config = dict(
    num_hidden_layers=13,
    intermediate_size=1024,
    vocab_size=3298,
    attn_scale=0.125,
    init='normal',
    init_mimetic=0.7,
    learning_rate=0.00685,
    lr_head=0.00524,
    max_grad_norm=0.5,
    warmup_steps=200,
    batch_tokens=[8192, 16384, 32768, 65536],
    max_steps=7623,
)
MLP neurons of a small language model. Each row is named by its layer, matrix (up: input weights; down: output weights) and neuron, and shows model dimensions 0-255. Each number is 128 + 32 x the weight over its row's rms, rounded and kept within 0 to 255. Numbers have three digits each.
After each neuron's rows, "fires in" lists the words (lower case) most often at its 100 highest values on Wikipedia text that the model never trained on.

L3.up986:119164141145113083167116125068148109144091146113145114144130151146123144131161125108160144147130103095104138075119123150143149106075139144104172141119086113125107068107126138092170102107113159157110105152115122135191129150053173090108115163173143124125106215096214151124118178162114185084102114054089129201128155179140110128099087127158167080088150107133126139137126164157168083118137150120178129088113115182179116103140164119095195116064074086130119099147128141110161104091121134110121121093116120142122150118175138132147134163130091117114128099096164137219171085171099116186063129102103140105096128140132086107151158194175076156131130088093187094110083150096137120157130107121140141082153107114171223102135109088159088127129119203083074092203092093091115106135123077
L3.down986:098113194171156103126100109102095131118163091157168098107140061130099146107167040059155177143152128079087137141107099143140172198119057113196102144146121165086177085146119174133178100127129110115176148161164158130163154110137073103183112111133121131104137153109123214129188162122109192091141084187093125143141078189131141103103108146136135113089110153155168120144132123138141127117141168127089174146139148132097128218122134140111126140145114150124153130111082169073150157126196110160098137080147108177165152117168049099190149150118107136124114137116149103157129113128139064138157139174045140164101067107165143108124114121096106162132112117063116164143074089102156061173124125170110106140097178111087124134107122074102143110137164099124093086063125110120139125136100142
fires in: "two", "several", "three", "ten", "many", "five"

L3.up1016:137098156138080149129105111114098120116107088175144125071153129185128138156134178127170132127087175114182150133039131132138121107100201072096144124161166152135086061113141175073142139171180141093094059196134167130146120147144165109149146143100152141079142121116166129104125127112098128158198126059107140150098176148087149104105171130115088115149142087090065175106164118136126093107157133151138123121163171102122162155098211173147097134094135081070083123158131146114127135129130180143121074162144164070139092115196106164178141231105120142168131116161062198110095137174097084136089125092142107143121076120125103165154094163139084137111128147165166103187167108084125152119150112121094096143118093103148088120109074108150154138100113083088102120119171088135111082136135143
L3.down1016:161094125150105091096098146141136093160112138130104173116101079155171125115175137130113133206056146141158063156146199140149139110147098155087179175168158180160156087148170055156120118133133142125141090143133135105136157150153106117128149073100138109137159107137139107190164130127135108128183142118099101110090135149185149094129081119105091134180193147035088196119131128134154133123126143161156089120171138122084162178091139147124092175195077052124169138151108110124167134111146101064157096129151072112191156163128085073152119165036036104144112153145165169118059124120149137167125099090142094132096102156149103144181115112129129116137133096134164179089153147064118151158114136140092109104112136110173150093062116142108061125118140157084083115134147139122106117124106124
fires in: "the"

L2.up590:152167221094141107173094137031115143089118189147170095131129090110145157158104110082148137104163155129148179100135120131055124140146158114160148082078092092167100104160074120108168127117160166124144080111078161201138085063182124077131170119126111106142131152113141080092173120159111138068086158136165154089159115160101104185169163169113093080148076115138146109125154152131110124163191122136137176077186134177171141170093190147137151102083142135074115107098075096116175158153164124159102139105102166151105144144125120154117142153120107107075178174167086083136163099166128185136135112128115115123072164125155102089151080140106073115124074135109131087160098040118122145108149104073118159140128173100134156118185117146087128136112118136156108153077133123142122138160114152
L2.down590:166104199107165088126069134117187114147182191075167087118116139095174140134101165138139085115153098073104174117159146123111029063112113161145118109084095109105159120138180110155125104140156164134095140166144107161196202131122150127146098047142140137128099101104102145172174139137114137090121120137155082115140112100184151099104119186162139126112100170170104144157148183140158117083159129102111150097122131153101090169120137089100148129122165125133163062092127133111170177104159152140136113038115180102184145085089122102130111103189188157069145109187043065134139109141117136130139150108159105158114118111162111043139138129110103120144072153105161149086107124105121111169100141111132092171137106135165169103189135125109165078130167072123096175088116132137111128124094130
fires in: "all", "most", "other", "two", "more", "many"

L2.up14:159058087130114105138116128101045096125120135160130132164107145101119120120093146151128092125162159146150117146119146105103095128150189130063193132128110082127118107123141164082137171153191101160119120180178214142079161130128185079129126178143133109117136122097156150151102136097137090136197154095091122129080148149094121119119149123153097168133099151078093161100104134117182112098142100085175098096085179150160134124091192134126134169116076111185140132107180161105147091134176088133093151101106092112151076130245148158129159147117089116105140106078113181132095159133154124151113098081107147147149106066079134117150165070134100122059159137146147137144054087145117053125098114180103177115126172172134138173141076125156178154126153101107109177134189108132099141116122064
L2.down14:152079127113083088113123110108166090149132218198167079104116080113101128119148166119145121127067097083136098158126131149173152145099077094138169109152138137105111142114160132153154165088099171118102126132154147129126094131119077194097109102169141138091128094119157148141143126195151144094154107081128134163162095058182168155157110118104119165148088107097138188089124136128127069149161202179119113137086120103135152145123133079125053183140090106152206119122198136124133178128176148143185136077141113102153144133127085129175124137100123122087132145067136161109115144111147105183123140150138130083119204168112071132180109081093112104155116171143143157142137231085099121189117151172049171102119116063083115081100147169135099141082115094111119110112143119146134136163120155
fires in: "the"

L2.up848:172085128190202157152131090076127121160088139156100170196133116104178191129106145162126198114132152133061107141103113117117137151123127144134147134099159160107162127134184121145181157163145104156134133169127125144170130106119129103139167151124099057090128129130161154077131120180130122138138149110175123142111132153124075140086129184080089083137137100135173086133086148130128165082097114088144128164093144160107117144102148150080171085096103085199090125119120102122102100128053092142160119166152162141100118127159111062094193126135113128054080166054143131096168091166100161050138140106173150182124135123088167129075129165162141157113115085098129125104166114141099154089079088101178075114132150062202106168131150131129091102077104190089129105144104090174138117124182114
L2.down848:116115086122177156095111153123107155151108139141123122168126122113100143094108179129120086121120141129103085188110122104157064117096109136093127150105159143152156137199083097118145096097178155104127124178092086134119145124152168107133109077105086101075129109153136159198199151167135102136183112138140142199176056172126144153180115193128087190154120140130146129157147152122080177104176142089142159159076176188080076154139146114100153138085074079112127128136153167129079128159143059113101110155152132090111107143096145117120171145123120118123145164145172097088141104134075109057095134147144082144097059163141165086149197147082128119172125122121124136085149161054157126104086070153178094103122208091156131094090154131102126129145106138141187143122103078170172100079087123
fires in: "have", "has", "and", "had", "having"

L3.up352:160158142120157090174100185069112104121128164211091099140106141083104193132061109084164118088131106126096122124210102132170133160115137125128089137102099103121138085148157041187179134126087174090113118141155175167068155117132095120164140161135133133075146131149112103126134083174113157144112127129125149066122084103132124143128107182127098109135164111117145117100131094070111101113130175159100157126124088140124159126100089148152114165146140209166092089118128093195117120130146115109105123129059105105156118129109087156189145147185091079150081127105139100130128132153097116157101177118165112169132153149128106174117182127055100087129085140166157139067147128071128160160144164109133208190121090089143140047106135199132148153124130158107062134065155156089119162119157137
L3.down352:108148105078166134167137104117226099126122114115159194129116141177171124068182106102146159104181072160161167100085078063110143119102113142124061080178111161145171106114115137159090124129123139132050168124119111126146120111097101111146137138158111208132096116118113108128132077188144146118078131097038075113134129094156076088158095127102118098135125122102124087163086161108137131036133152102119086131155134120052143165143123138109149108168184145066103171104120134100103121118135132091174137140129129111119085124079083108135129075099176175086177112107130114139134180147161157146052119111167128145165111111158123197138159125176070157162162148167119149143144079151145143156129098171126110143110147111126150115141146150133064126151103151187085169193155164162114159157134180
fires in: "more", "most", "commander", "best", "much", "the"

L3.up844:157143157091074127160109124105121145159120120170161111153126129048200178151192105091110090108124095081140203096131108116160168126115130144074141104193157149086201118093146149115179101157114090126070164144140134145156090076120127095080129194146165116082114180093098113179160124158184069147157101061105136165115074102093136104106143180118144124035101136173068174139110133123115165096111126155130181062112120119135237144138151195153109118181108121141149121161135151144138077143173111137138129118148148086080099139153125107144113095111107093110116117129094133192122132121083194151112101126126134139129119131091151134159153093173118116109129153129125133065101128113122112192163185151122105118137151152139129115114162151130081203086062143094144154116130132147155117080163093
L3.down844:039088093112138127083151134160127094136210113097159070160082194134046144096112138124105157179121116127131119075121163150085106119070106118133102111087109183140190179153131137167126116198160136114096171192113167095080122178148150116132150094132133114139124133133155128139099040179099146140124116180094083175118149093123173151138096135085096152100079121105062143138124139146121147099180143066133155147146113128116115154040180098135065099111148083135156142134158123100169080116092136156136088111145082169150102141137149107147131133102097177141089142143116119097117123108135102171125114203171095125151157178095101169142115116150109117141082164172108185163129087083123132152177112108091126138116068118120174139146124139085119122160157187113141144198179063140105171137140142
fires in: "the", "was", "although", "is", "those", "that"

L2.up698:151097118111104134134114149142094125083158099184085110120194138132085103140083194089150093154142214137107122152152120170169172086167133176145144136144146133122135101164168133043141134158081147204162131115153084100108167064160166118054173157113084085177092074117136131140108131123104051093171070124135095165076114122094117133119111114135126148113142119143140185157144127100139080087223124088095119165124136101108107125121129158068119157071116091133128096151114117156107079102104129154120149118162148113193113152161087124173159108148114146192121084146068139052122149125111150152163101112103107109156073121149139091079112146111081134188138173130092104084120139148111109176153152098064124120110150113160160211171133182158135168112106108146156182128155143140159165131107132
L2.down698:174053138144124119094181132076172104200228140125096146057115115080105104114118124172147089094155168136121085151140141130180153070147080122179199101133135077152170135119139121146076167162070132124155084129128132075087145104132110134117188140132087084127062155141170159178128168151117093182111122177108118087135125161137121155124172094121124094132127149111160157177097065128160084110150062082155118165147154115105175095136116117136141120080117060184121108135134103161150099098137104127122091110124133112134130168122095114180116109062084134118081087110170122063116086156115050210132172132104106101183154101161159159125081103108128140154134139144141130173150159134112131134162161161117146144161118151128145156207118116096100197120183111112110123168116115124089136118162115
fires in: "the", "in", "western", "south"

L10.up111:157064105137089094183159109201100102143120119116097154163052131157144097126129149107143144112148159146118115143128172171148113097159097149171089119140104156092155140104200111076134237160202189059142104153148143115118040112154160111097126211095166135167137120102110147125101136221078123145146179105161130122149104143069135080145103101123096123120155091124143111121046106145184126104103145082163128129126137127151163135082165113119140182132092119115123091110125068169112138189083140164154089097124154148144138071142193077141159144095072155125158140100134166144118154121109144106189117125156156096137077108048143209119122142104178111126126065150118151117135134126092132169098096139099131119085154095142144135089091149121131156100140148132114133160110086066127149129120134
L10.down111:167208106108116126132100156159149167145143138128148158182119148134140160157174079132111130116178100168132063140141127141172143121156046148088134155088130097082197142127140128153086087108147135131128155177151143122140188113131071172069146121119116179142134124114098133161089130102145090130159189095142142151124165132084124170090148131109141117182123112081121119091095179184149149138087125119202133062186108095055134129076118148106133094119148081092125178098120121126214102142111113065146163142060068116108123186059160141165148123097124149090109112140129112117160105074100131101104159109100173116107217098131132101113152109155073098151130087098121148164128169089093167095143146114060116155155112131131129162096191175147096092145105083088156099162094126167101110186106107
fires in: "the", "000", "policies"

L3.up613:078108117121125130148143157087116126189126167139140114140130106093097106099140115143116184123161134124144115171148126188159136144128048219126155122134128153143099089106154105154221106154102140116117088094165082145159114140164127114114191146128076098153086135120108128112129118128150170083114149130146121138133113103082152186071126102071111066170121200168143141170074182147157107169125117092114131099117138174101225134099180100155113126112113139108133102099083161190181145115078123116129092093147108125107076069136113208162138148119075112143117169129135104116129088165097218085136137093132159109082075169135175072125124127143103156164063109136094130104133107099189182100129089103163121140150187126212107156179154115141116132103136152151105124111080107151113077092103150
L3.down613:069131063170165140145119094107121104095173102117128115114152111145185147165101107137114148125136129098153119142131128106114112193099191158102146175091125089122145079140158069140081174134120156123113116136155083131146127098113153133137114088120204109166147112162092148129086163180095129145045098156097108120156139141131109107133154113148090130180094121167127170098168172068123134112161134071116127151146136086104115176108114154127067154105108107173167118119147115142147159128130109105081083148109180132205140097148139159085178090081079107126118157132093152080170118132102141136206135184126108159124160165182106086127113140148150169174124119061169176108073139061103237129084159079142118077157131207140100148175110136146084138085138091100150101155139084143080056148144108
fires in: "has", "had", "also", "later", "have"

L2.up896:092122090135127129140185165109085155147177132147136103108150130092169174113147156192128099067134139168111082149171136161117131118215127153145213109136135100188109129147103163157122195130133101137088128165094102078103141113148094168108158136117128101115102077156171099062074081148144108137171151099131114141157166118136129111080129137124108152112102160112112138118131112156158108069117164096146120154136171158152080094102118133173159131107131177127116148116112123114074126125124126066137125138156129109167092140170120110116146116090137113168119133107166134142142105142116147098070138113097136145106172119144196104006170112176087156100182140116176125149054141134109136129104111118147143105013145163103139219102082169167130112104131133145084149159198046166082133132191084
L2.down896:123142110146134154119098194154111127141135200106059162165187112135147061176148141131068126077149119130149111101121117187157123138128110176106138111156091147089041090108091179120125147168102099122160134211120137091130103184176052170106133142189079140111086149121137154087175152134116104114194144128096124150146134179204147133115122126140093112141080074068132106141090107097132157163189115164120148197115068181095139087135146098176140102095129156195122107086159162154102094168158118127135156122148104125136160111136124091161155061110167155140119063079200141149112144141134136095162113136153121122107136153100094094130124130086148103132071107087164115143159107098133106184123123185078105131130084125140078184106095114132129055130161121099115142129136137116142093178114068
fires in: "from", "into", "can", "in"

L2.up199:126137174084116098088065176159064123057120167155156098114115129117169133206186085133106068150195134139072119081158125127095069094119066150164139082153237104146082086126158122162137131116096183128139070154151121154115165119056124124126155098160087109116136197090142068119128101119139100101104161153115077150106170152130107128131187177118147099147100158117117110146127133095126105157122149121122206111169126153137120165086107150161109107118104119138148092119097112118150145140149141112106140143106160112096168124149090137130122149140144102117161115142103119080154104156096174111110135090213189075111099122127121100154131173112096124111148141071098096166129096144187152095140146148104178189127182098172211160145084158180109173152172114125076165082174127129143108123105125
L2.down199:143141162155138125079067099082180168115128095185170110083096127101167086156126074088069131132152113138156144122144087150092137088129192098111128102171133044112191137141182224133134132151116138110161102123176088160105182133133184050115178112167068108056135170115134094107134076185117089123038101133103108121171151171137157173127124190115121125147121128121138113125080159112107155071146142118112141115131180131067098122120109097113072149134135118165164078138133138114166104168162151130125056138118169135108173104155077111113122111185102165165111106173087134094158087152067167140108140111166101123169124104192191116129137140138147116150145104072117091144148142073112160159100146138121122123129109157172155136162152131113072129169128091150184137120107105095098147094094138
fires in: "other", "more"